{
  "n_layer": 9,
  "d_model": 192,
  "n_head": 12,
  "n_kv_head": 12,
  "head_dim": 32,
  "d_mlp": 768,
  "vocab_size": 620,
  "activation": "squared_relu",
  "norm": "layernorm",
  "norm_place": "pre",
  "norm_eps": 1e-05,
  "positions": "learned",
  "qk_norm": false,
  "attn_scale": 0.177,
  "bias": "all",
  "tie_embeddings": true,
  "parallel_block": false,
  "init": "normal",
  "init_std_qkv": 0.0361,
  "init_std_o": 0.00849,
  "init_std_up": 0.0361,
  "init_std_down": 0.00849,
  "optimizer": "muon_variant",
  "lr": 0.00163,
  "lr_mult_qkv": 0.7,
  "lr_mult_up": 0.865,
  "lr_mult_down": 3.0,
  "beta1": 0.95,
  "lr_head": 0.00398,
  "grad_clip": 1.0,
  "warmup_steps": 200,
  "schedule": "wsd",
  "decay_fraction": 0.938,
  "decay_shape": "linear",
  "final_lr_fraction": 0.0,
  "batch_tokens": 8192,
  "seq_len": 128,
  "doc_mask": false,
  "train_tokens": 91020000,
  "steps": 11111,
  "dataset": "wikipedia_en"
}
MLP neurons of a small language model. Each row is named by its layer, matrix (down: output weights) and neuron, and shows model dimensions 0-191. Each number is 128 + 24 x the weight over its row's rms, rounded and kept within 0 to 255. Numbers have three digits each.
A block is one neuron, or neurons of one layer that tend to fire together. After each block is what it responds to, as a language model described it from the Wikipedia text at the highest values.

L5.down709:120136140135133108142157141142155125120115140144144113169118130131103118127098070131137245089174129146149158138121152128099132115128109129161131160104131098161126129108151113112110142116117110150119117126104148140130091136113119147138143130132157184136164156145119163134143137126130156087148091162107109158173105138110116131133084167102121106128117113115171125138121153126127096136165105105110132127157090133149090129143140118114146166116106154142102163126111126058114095120132059117095102137121135118140100132077101143114140127099108148161143095117142146107142109085134160140
Description: Split determiner completions. Word-final pieces completing a possessive or determiner split across tokens, mostly "the"+"ir" (their), plus its, three, many, some; sometimes his, first, that.

L4.down78:146086121115147155151147137119147126137112099119119119122141104094127129164114142109143179135088156098124127099161155161111166115140124118105096135132134130124129108127108126115051135098125139135122118088168061120121146136119130120098134120115124140093093138111115086135141135129139105111083143116083153179120139150155157130122129155097103141155149105184132115106092142157130122168131183158142133138113164102144117107124126107125122168120117115088174126147164090132112193135135140130128132129101157126117174102107142085118145112094195147125158162141162115116111152139121107098
L4.down92:138143147127128183115158129102151169113115130152153143106093131139163130106112093131152153091164130125172143096086108111131107126164112141153118131142118146076154117177098156148130140105130129089097164116108092140120135141123085134112141170141129092115135165092107106150141155063118148131112107161104165125123122115149173132121146080116111108139149166147169082079141165101125152193115118130125119104141155090154122108102144108113111128114168116123152142112135102151147120111146119094154123156128140113116106130111072129138088146103135157118131135165126123147124117079135136155
L4.down96:103136062137104158169114151148092140125115109159088166153128111132170108126118141113143110142126139124123059106122111144105155119141124107133183119120128114109149142153127122102147142097120158132150090089168103143121111134121120110114158114115112178146137178109112141118133163111191134133091081134173154153091112118129110109122130126160113141114083160138110120112146107125115111171138069154105129122133140132142121138129124079116121104155121129168168136094135131141100159143160156132125100164140123150152137142120119098164068108099118135154091113168129128142165084133135123131
L4.down222:110170104141091142144116104153116115126152083080145141129111088139099076158117168154148139176108121135133085143153132149113141156096107170113140111155142115129148151113127141135152156144091115143103129141100162113112136129096159157156143101145152158109120121156119126126111098151119137141152093095117169167117118131138125146130116149124146112089118102127118157165138129145091132137158095150105123125115103141098075170129138125139095102107107108196167154160125145141126148171148127158079087150109087115069107131108112151114134106157140170134148113108116098107130133096090134138
L4.down303:145113150090094128123122115151097097114112171125152150116124095158110086172175133136109106176139121178100128157144141135151161142076120136113134100123110114161120137111123133141111114136159113135103137114141090109097156158158165189137136163122132120083130111132153086129142137098168131131121096117081144111162133135163150135136106182128106110149152082090098064145135121107107152117159139143123134093129104132100146118140122118136151135149126100097157123113164102111139134146148118113189154117141085131146078135121109102119163115114116106123102089123149152168167125137141118128
L4.down332:163104111095133111150116099100096127121153153110158135149112103119137113135138142117133148126122094107121120097169147096160108133139150141142121107087106104159123119139087111134143103143108177157140127124160149143131113102166153098162118112153139105093183129181115089102152147100138095142160113157118118087130146113129134155104116143153104108115096120134178149139126134168082136125091103147112168097122189126128161106121122163113130114072142113145123147132139133165149123123142138123138137158104128136111144194124093120129113116089126172150117128160067132083121133131135066150
L4.down353:151122140111115152135095103157148119176119094132114124139105168134137109132113131172109135135125131125093161097148125167116106136112136111135130163114109119153122149158131137094159119103120101167090153107120157116075169127070119126038156144129094116097164117110139136161152122127140119123140103147092142115102139143077097071124121173129142153130114146131137148133143122096141118114081139107119118138104105114130166136158116142170154143151127141168114105108129137136151160097176144076175116125116156160184137120118105122141101144143103134115121177149113106127091130138132127093
L4.down508:130080130154099141107074104131081124108129103125110132143110146144108111094096113112134096098146137167140167146135120083067127159094114153108156113090167124165139126122134122178116142132130148120148118138131151143127082112113137140099128083108117133150143133158142101140138093126111148160103125141139143187141167107121155126126145151126146123130155128173104125098154126158172180152179147137143111108159104163140072092109141117131121111156160097131119142093144134118129109135125132145107140160152115162137128132077154148126108138075125123133163098103098144111151083089152107144
L4.down559:095148145123175136130121099152141132179118130112109106086107144137146154142125112141125107125133133137124118117155130142148105103158139129143095049131112123127149107131087063107107173098098112203112154138164106140106120163155102124099138112125138140118166167147124180151108090111133130105129133130107102101123151088156125081139137132127061122180141132117150151119145146112145167139123092128150123114063157101137146142106123129139124110150086159135130103117183110116126133159136132141122104140147152148144123126135136107125146138141088135162120102096124163163104090151126116120
L4.down581:164074125126146132091140120104133182129134149137125162079114129111175164138130108094131114167114133121126131098134122149139148104130134135070125079130063117109124118127158143121092136113124118162155082145154123168109192160143094104106147155123161140147103154087136126093148157113143103106124144100123117099171141120148152076125106114151132102122146142120136117102164155117109132186108117134124113112127156144144160065156155127125078119137119116139129109136143157109112132141148107125108088153150135140147135144087148147122138139134113162102130112095122162151113101175156111104
L4.down591:164105091136109156124108144150163124170111124180073176102105151133144145148068116144122156178117113136148188115087127133088132141142140147139142142149118110089134089129050116124132089134114100101083143149130161102093114122126088144088115131142105207167123131106138116120134126110123152108146148127119133098103123141126131124139155128089108158111087141122113117112135091128137102139098143114158118124133112122123163143121149127153174146152164099128095116147103178161129125147105140134142109107157122142145119114163143127159147125128114126121102123097119135162118163136135086147
L4.down600:120171098097109198105101123109148136147145160182141133124157116135151170139137100081161125147124134132162137092153108129120123090163112131099114128146142147072128129113082111113141132137133092111115132115121103097164099092103148085101104150173128130148132152130125102135136163125145096133100123130148124152136121121157102100080146073124124118163136118146129133107149117106158123129145105098170134126112172102161139117077079115095147130126115144103141112121125102190121165188131120113126149155131112155114113143126138128196113138072134136129122146148109117138135135131151107148
L4.down666:098145123094106146131152149057138110077101117142133166159125109139115124094121121127094125126133130121131137090134180127122129108133140106158161093110120134135153160136116142169125112096126160162112127118147105138108116120063107119118123131153126147115186154122099118124141153164168104144110138153166125103114148102095100089159116093140142145154128164102123150184132105130122132167100128127168145130087147101117103140152116156133126144129102133156074149108160140122101092141152165150122141124164131127089111100093133117165103120093162109140128139127150167092143094097173155147
L4.down670:164146156113157145133072152140098147136137153115097178138119158103134111120121134132112107146108148145121118111136153125067140159095140118077146084160123102169131124194110133144122121142128125155152121098163097157126150152151155148138106148117122125100140142127090098129148190083132148132117097154095111167137119111130131107115143122120145136094112112141121081105125116122102117142082090134140121105118156114147130121142122094088136158125123121144148174130111119091123137151157135150139113150116170173148154106112131128093131153055114187108090090122104154141144126102157115115
L4.down742:157178114119158114157112138121110145100143140138107129122108136149140129102100109125100178115121180154133110091137070147132141142124135115181150132120144099109158106118129137094093131097109112181147134103117096134156143204111136123093107152132137107125144144124116100107156115101149139141151125103133129112109124124110169078118153132132120120161134166180117092081159131132133158152105108149118133095115149103141120118138132113129083123118146181110117119111161130123139167106121104114129118125118179103134061121141095113110147187086105160121127111088129151157158120169149138137
L4.down765:171102111082137128127140153122139127110130151139119124114098078108094093119125123139125114144123107159159150156116144137124132174147164118099110170104096119132150150155085147106123107112125130158117099127133106110143164086156152155131111131114155122107110165130099142136131097131154166121128148127081137078138121098101128086135127112132100140130121129158137148121167126136112172175143174101135081144095191130108130114119147140186129130132138156184135124108161118116155101100157129126105136114091189119135132097147136138127114085097121153083161098165116118140133080128140106086
Description: Name-completing word pieces. Final word pieces that complete a proper name split into several tokens, such as the "on" in Williamson or Washington, "ge" in George, or "ith" in Smith.

L6.down8:158119129107136086116104135125129081143161164095130090134129126103139163115124138159139110136113129098113144147082149122147129064176109144150163118137131128137120181139091152118116165141141123185125140160108145129103128136142084118163106128083132108135138149118123141152111175115094133165143124076093115091115142105130076147108098131103122111138125115156135110122129097109113146155158143111107129118106125124119164139121149097109114079086161108089119142142148118102165140089142151102140135149142156158189096108154090131115118137137125117191122154126153151109147101162143138164
L6.down210:130130123160152136101125123103106158136137145132113145118073150178104127099162121130146170104120154147144108096115137144108143092156125139145097094111097128111094091098129093101101171140139096188129119141181141108159158180159150126137114141135128162142137138144138145124111105114117137130141143117155110107135171100129107139075200148134107136153075086144104149137157152122125123099158114101074167146138125122124138092094119072110147151103052112157106125169156139147131138151148107126128147120116137153125127130127110104114125128132119127130127135109130114156109134096096150158
L6.down503:121136114112163118127151162108139133134199136105125124160144124100125120091134157174137143119148142149159124139138111135117110076123112095113121088100139111154127160157109159132151137146144133144146143135140117111140134104148088144106136181119096078155139123140110149139105117117116162215126118136106134132149152093140138115128119116118152131132142084096150118121143155106127110114099115114133098136146075154111173130152122143130081118117109112147077094110133119178136164189104133112153169139168113160129109147121144127101142118141090076084127136150130084102104102130100112090
L6.down524:111143133137143115106090149174129114161121120141119169094111149080082112127143143163113176110137145160127120113132116117124183103149151121135144103129128121136145174153075129147109185112119140201123126129168108107128115127194140110151122124102136129158124098126080151125095102116138129088132119110128088114105165125142156104077097162149123147128140086118138128113123149143162126127120132118093094104133116115103145096127094061126151090104150147145105124130153133099133172117142108115137133144140103141122126124135167136127115141154051149126169145131133141137123122140119147170
Description: First-name completion. The final word piece of a multi-token given name just before a surname, often in tables and lists, e.g. Dav|id, Thom|as, Edw|ard; also other mid-word endings such as Dolp|h|ins.

L6.down19:108143084114138118101149062118122116153134139156104084092122106128160157163140133090111117156118085152118146098139140103175143121116113136141160178122162157107135148128102133107150138121131118115146115108170137115165145149129130106108124140173134134102102132128142156107154133086134146111157117152142095116070078113099199101134102136100145131100113113141151128137130101104108119162093155105153161119152150149100126105143097153152140117129125161175143124142132101143155083142091149162117138112097099120144119104146142104151159126089113111139191148172089122135129147130123112109
L6.down27:156124127164107142147154131127105117115100140120132119123134129125092134112116151152115187145167114086093123118150115128149111103119138101124126104096075112090144115070117147157134161102177107172108190164111129134124136134117141154116121085129082131127131116102152129132151117129084182163135136116115117112135133144119155124119093103116097126134119137199126142119166187120144112132103159149139123121133120125151160118105088140169108115121098111139105157169149136124183107140086097154119121144108177136137105123140175143141129067144111089101098121126135153096127140141148138112
L6.down30:105179132152129126130142111107141159073107113122144117149106137096145104127106122102176153096147106173106151133164121172092091131113066104157148130131096122131111091119111153107121128145120104116106142126098169137151110104122149140143119117169122168107147180146093115125143138104129123138150139129107177134113151125121132162110118159094105096114127103126148099141148091121101140168130147114189171164169115149166144091160113125112153149162108129125139130095129122074065111093133096109125105128100134130149165153092107142155167133109142135131124118114095143115118157132156131132
L6.down103:128121128118119147112126112096144093144150140094137138121144076134104147137162159139121145189103101126127168118130146144102125124132119110167143102112135143125163105120113112105127116113118153137138144120117140138134130159130158199105081062137105162120085141125118120093112114105140126126111127157129140169120113157115155170098119134114151128095150097154126116140164109136125157132120139124138104137126128116139140111105143142108095157104087133135123102117136170116124164190144085157131113076149192098122150142121045142151083081157118146115106137181118101119138144107137156141
Description: Split-word continuation pieces. Word-final or mid-word pieces that complete words broken into short fragments, most strongly "y" in "the|y", also "the|ir", "the|se", "b|ec|ame", "l|ed".

L4.down38:117120108115094098127097135122115127150140118142158152169115133120104092128116143111132126137118126178142153179170153142118146132121099133090123101153124146113167129069138079147102108123135097082132122147082155137153118173141093137180120122130147124127148112121108148147065136099135135164126121104161148135134125155128101120148108115089160126083149111117191128113123121105112154130129105115105109162166141146080123161117157158146145131116150107105125168116099147140132112073143119112187141132096120108111095116142100167167145131100122133107130162140165090143140164148097113102
L4.down166:078123137121122139114121122119121151129080145109136131143114087115135108103122107130046137108136150105097091154135108154105133129174115124116129133086173105168149144117133194134139159151129146175142127116146094121113161118128106146115165134138122117172159157063128133149133138117092147141142076147147112121131166100161173123140153104111131157116135142164124114139115122156138143110152106124173087137140128105120105140131120085109091163145146120132155157087110146115102122120146107133173146099124142144144109118121114101133110112097139174112100144178091079127125111112126128181
L4.down377:044104107117084134175151123123091092162135126168146143122110130120143137090137130144110116123138094107096150119105122145148106143104102141117189132128104128108169154160141125108141097143110152134137099130123138097110157109129166140147123131102131126136117143124115136147122144142121153137147117156118135143146126114151130149187142176089148108087124115169162143105126130123115107157074078150154096120135173110135157107111120135143116111140138129162162126068111150188113132147144122093115124111091085088146173139159136112132091114128111108170127130152097133141085103165110130129
L4.down452:136141103127148153116121100132149150127160118095108116162124147126159164131130171117091119179130141123082122142121131113083107088128108114142120105157084136141147145098122126141148133131105115167141159098181117131087066067129149107122159082153127153126139130152133095098134099133091097128106123126124137103138119150114157097093159095129108178133158145204082127131152130131128115176119132107183118108135116144181146136155125151135112134120129166115164167091134149136152089132136126116122107151129090128139117141114171124119088090117165103117136116132122111114113140114154113122
L4.down459:176131097093107084114111139128141149127118136121152027127112170122101163128068126135144139085087105134099139153147100119098119113137101131104141116099080126110176095083138125187146162094098122075145140118167113116127136163124182087160122123104137157122161159153123155119120112161151138130115132132140136144121167137145134120113132155108109141123111147127118142158137157115130151121128112150141124135100141101160126129135140103121179152131087107142106168133094152139135117130112110087112096179104144142117115149125168108150139151089136141109137153127150141134122136119160131126
L4.down536:141133121143136096149104113169137092088108154139128145103102109153112122108119134117115126158117132124153119157127099108106114166104174150147127066125147141111142126127146109140166159149109099108097164118136123138118093128139125100141160137093090154133102138127132148113155129120145150177150133109106121129088104169122060168108130157112173139112161136104137161152096136157146135125158101086134127113166089162129082144115131136138169160109132102156088173130140131159096162088125133104154128097091127133128086133136141108120173142109159159136085151089100092120125122153131136087
L4.down537:110132102134095137123158129072132110143132097126131106138124152125118098112107127142107149129107091116085106153100148125136153128129108100080145144134165167138144153115159116141152124132112174171119123164164120130087171103138175084110118176135125086101153123159121171121135144145155149169132112176109131131112129116101152097076152176111117128123089126150141142122143125140127107113113086125128085118134166148143178153156101142120086127104150127120100178101137118120100128139136124083142129121120104162128121147158152065167144106099114092123158140138162092154129122124121096114
L4.down539:127147129166137105105115128114111096129143110155098116150122191134135151117123104119102075099121113109121131109157149139108139134109129106112179133120161105097214150105135114144116116124137122103122092101100168186133125128106132099123103080162081139128138113126165134147130121154136163144146156200111110155153085121139130152123117103129111147108128154140129120141099150151141136080168141115138126137079107118104101144062115127134152135080115148139106134118130119117153095122102134129112182133132140154123182127156132089116140118100103109140150133153127112142181122135108162141
L4.down598:133151067132132114164111111162102120140159094098097152102117134131135111158122102129134126117114154116093134151107131107172114151123119154160145161088144124120105144083102119144113144158137147159131119092106146143168133096107112137116161157117105182117093158135117153116112190152092100129185109124070125113136159142129060164148090132146162112116102116093116103140126134171100124132101105126151158103164113125135121125128134174121140107106138107118123149140134155170115121119143124088131130101108182108101164128113123158104114124117151157120129150122149105177140152150096096132
L4.down614:133139091119134113127116115163104127145136126132139123102121128154096153084085142086111109087119141188082136167148118132179120166148094140129135167201153115135125138094122110149084203110132127124152169137120144107105167164134124164105107107124123099105112125098099135129109124134147143103139122130109151146132145147133164134127128131115153138120161126108164108180130136173142146137100103109113134135118137092080102152117104087166156129127153118097111137140097106098135123123179128091114170102120109138143131091109140098090140130144148167116132145105112136128105163152140088111
L4.down661:122107088142115129134147131119137135098150150107136122146132137097097108099163128120135155110131149144137150137158116128120100136121178114127157137122087117114148101136117151150125139155144134129121157125121175094136127144139176101128169074083128114127125164120135097128145137125105162161118114107097118145095110095091162088109111134185115117082149138098171147113164096141127169103124178142107134115133154141165123196118076143111100131100094118167159142132113144087091166096142099149109074116140134146096113103121147127143126122114147124122147148112154109130066127151170157108
L4.down683:110097124150152115106110135126113145131163144141126131101149100150122119175128110162127128182095105127139099183155090086152128133144153160176120080128167147131177140175094103143135110096116101137144116147126117145149162126145143148131114114084120098133117083157113115160072090113152141153133124152096149125092136148101127077123126134114114132159116084103140145110154162114111152177126120144136135132114148123113132144108156148116125113116108108085134157127124123101162154114151146105120130109126151143057141136149131098093118130084088167135136117104162128138092098152131122178
L4.down694:155173140145116115172147121119133166140114161146116084165125139165148117131095125108115155131121107120098134137106100114156115095127125116122150134131164140128114141134153152135114143087103110110100124141138131160083150132131111107153175175134118133102094131138139135158110102117117115123125142132134146130114157139093079112101154139121147151135147120093138169157101143106129139135107146132166145077140162085132143126124066111060112176135178135126156090166132123147086112063149117145168110136121142112131087080117117124176136120174112118145130101094096123147112146089142125154
L4.down701:128171137100126178134133088110145116125134195111117136110124127122110131099082121168121095125096129143131137101099146133091142110093126116109145168150126132140105158123156162141147073141123119176114112159153140129144159124142133147103147124138142150090131075104125135165142137158159173142142126098150074105141149129130127123136125097135130132102068120149145129151142140129154140141139094137165136097132108144065109139076122121142140116100138131146160153131133079159155108144119091129141139137101158143126147135144125073131069116127082149091115113164114160118106087152124128173
L4.down724:111122095098152094115123135161135123168170134139139143114135148119130147107155085113116102116137145156168122134097124135106144119112118120123138117121170128115134168126119132135085141165117106108136120115117125128120132091102128062120101147102118146136145164110154131111154128152141104133112163138077136148153094108198093128130069143130163107132131106105111139146107094147136151122073096150156138155147104101116114158131154121104150133158161152081157136120146137134121091105166116155142097147116152096150173128130134132121133112160169111115141141100083103077116144095103188184
L4.down732:119145122136154112102164130134137128147115122145133088099137076137111057167109166119128080137117136124149150143140103115121112139140095103177111124137111121102096113080140132134048155155097097138154154170137152134110124158127147129102116140101145104106161133153120139124118148112163147126147184116105130163105097111148097134097115140120158126084178088145145094142118148153099120122145146105108178130144109127153138145105141158152128103101116128160127153153162139172157123150127110114123105127122129122118077129126126177106161114120127130112159103109160141079100128094125139174
Description: Split short-word endings. Word-piece endings that complete a common short word split oddly after its start: the+ir, it+s, a+ir(craft), J+o(hn), the+se, s+ome.

L5.down26:145121134124140160096141167110108135112138128145139115142114103138158117161135112143169124112125128141156084149147140154107138108111132159139121129129111138145167123114093123149135133116171184125160124109114104125171153081112162140119120138121100116141138130134128116138076121131124126164141132083110155109137127093122072110071125163146124146142123145135129132113104155085111083108157092109099117144154121101162124104069157129149171136106142091111138132138113066129128097141129118133071142161129196139161137153076105169132180122128137101153131096133146094162111164128112131099
Description: Paragraph-ending period breaks. Mostly the final period plus blank line that closes a paragraph, often before a section heading (==Career==) or "The"; occasionally mid-word pieces like d-if-ferent.

L5.down80:168112092149130100106152154113153129116076124153102105115115152075143137089136111134137161149112140115140121159104146121139157131192122129123146117133138132164099138100102073122144175084089133167127121100174135133131200119117105142124153162127120134098121177136083084079130118147141099118163099171131128130103133125113154146122106155129153131109148133119085127117132163143139134159144092151090135119159133099121138117117130109142088115137151119159141091128145087109129125092180133135116119132128147152118117125136107107168121162079166174127143153124126108108109139105117138091
Description: Final subword of names. Final word-piece that completes a proper name split into subwords, in tables and lists, e.g. Broderb-und, Edmont-on, Un-ited States, Pow-ell.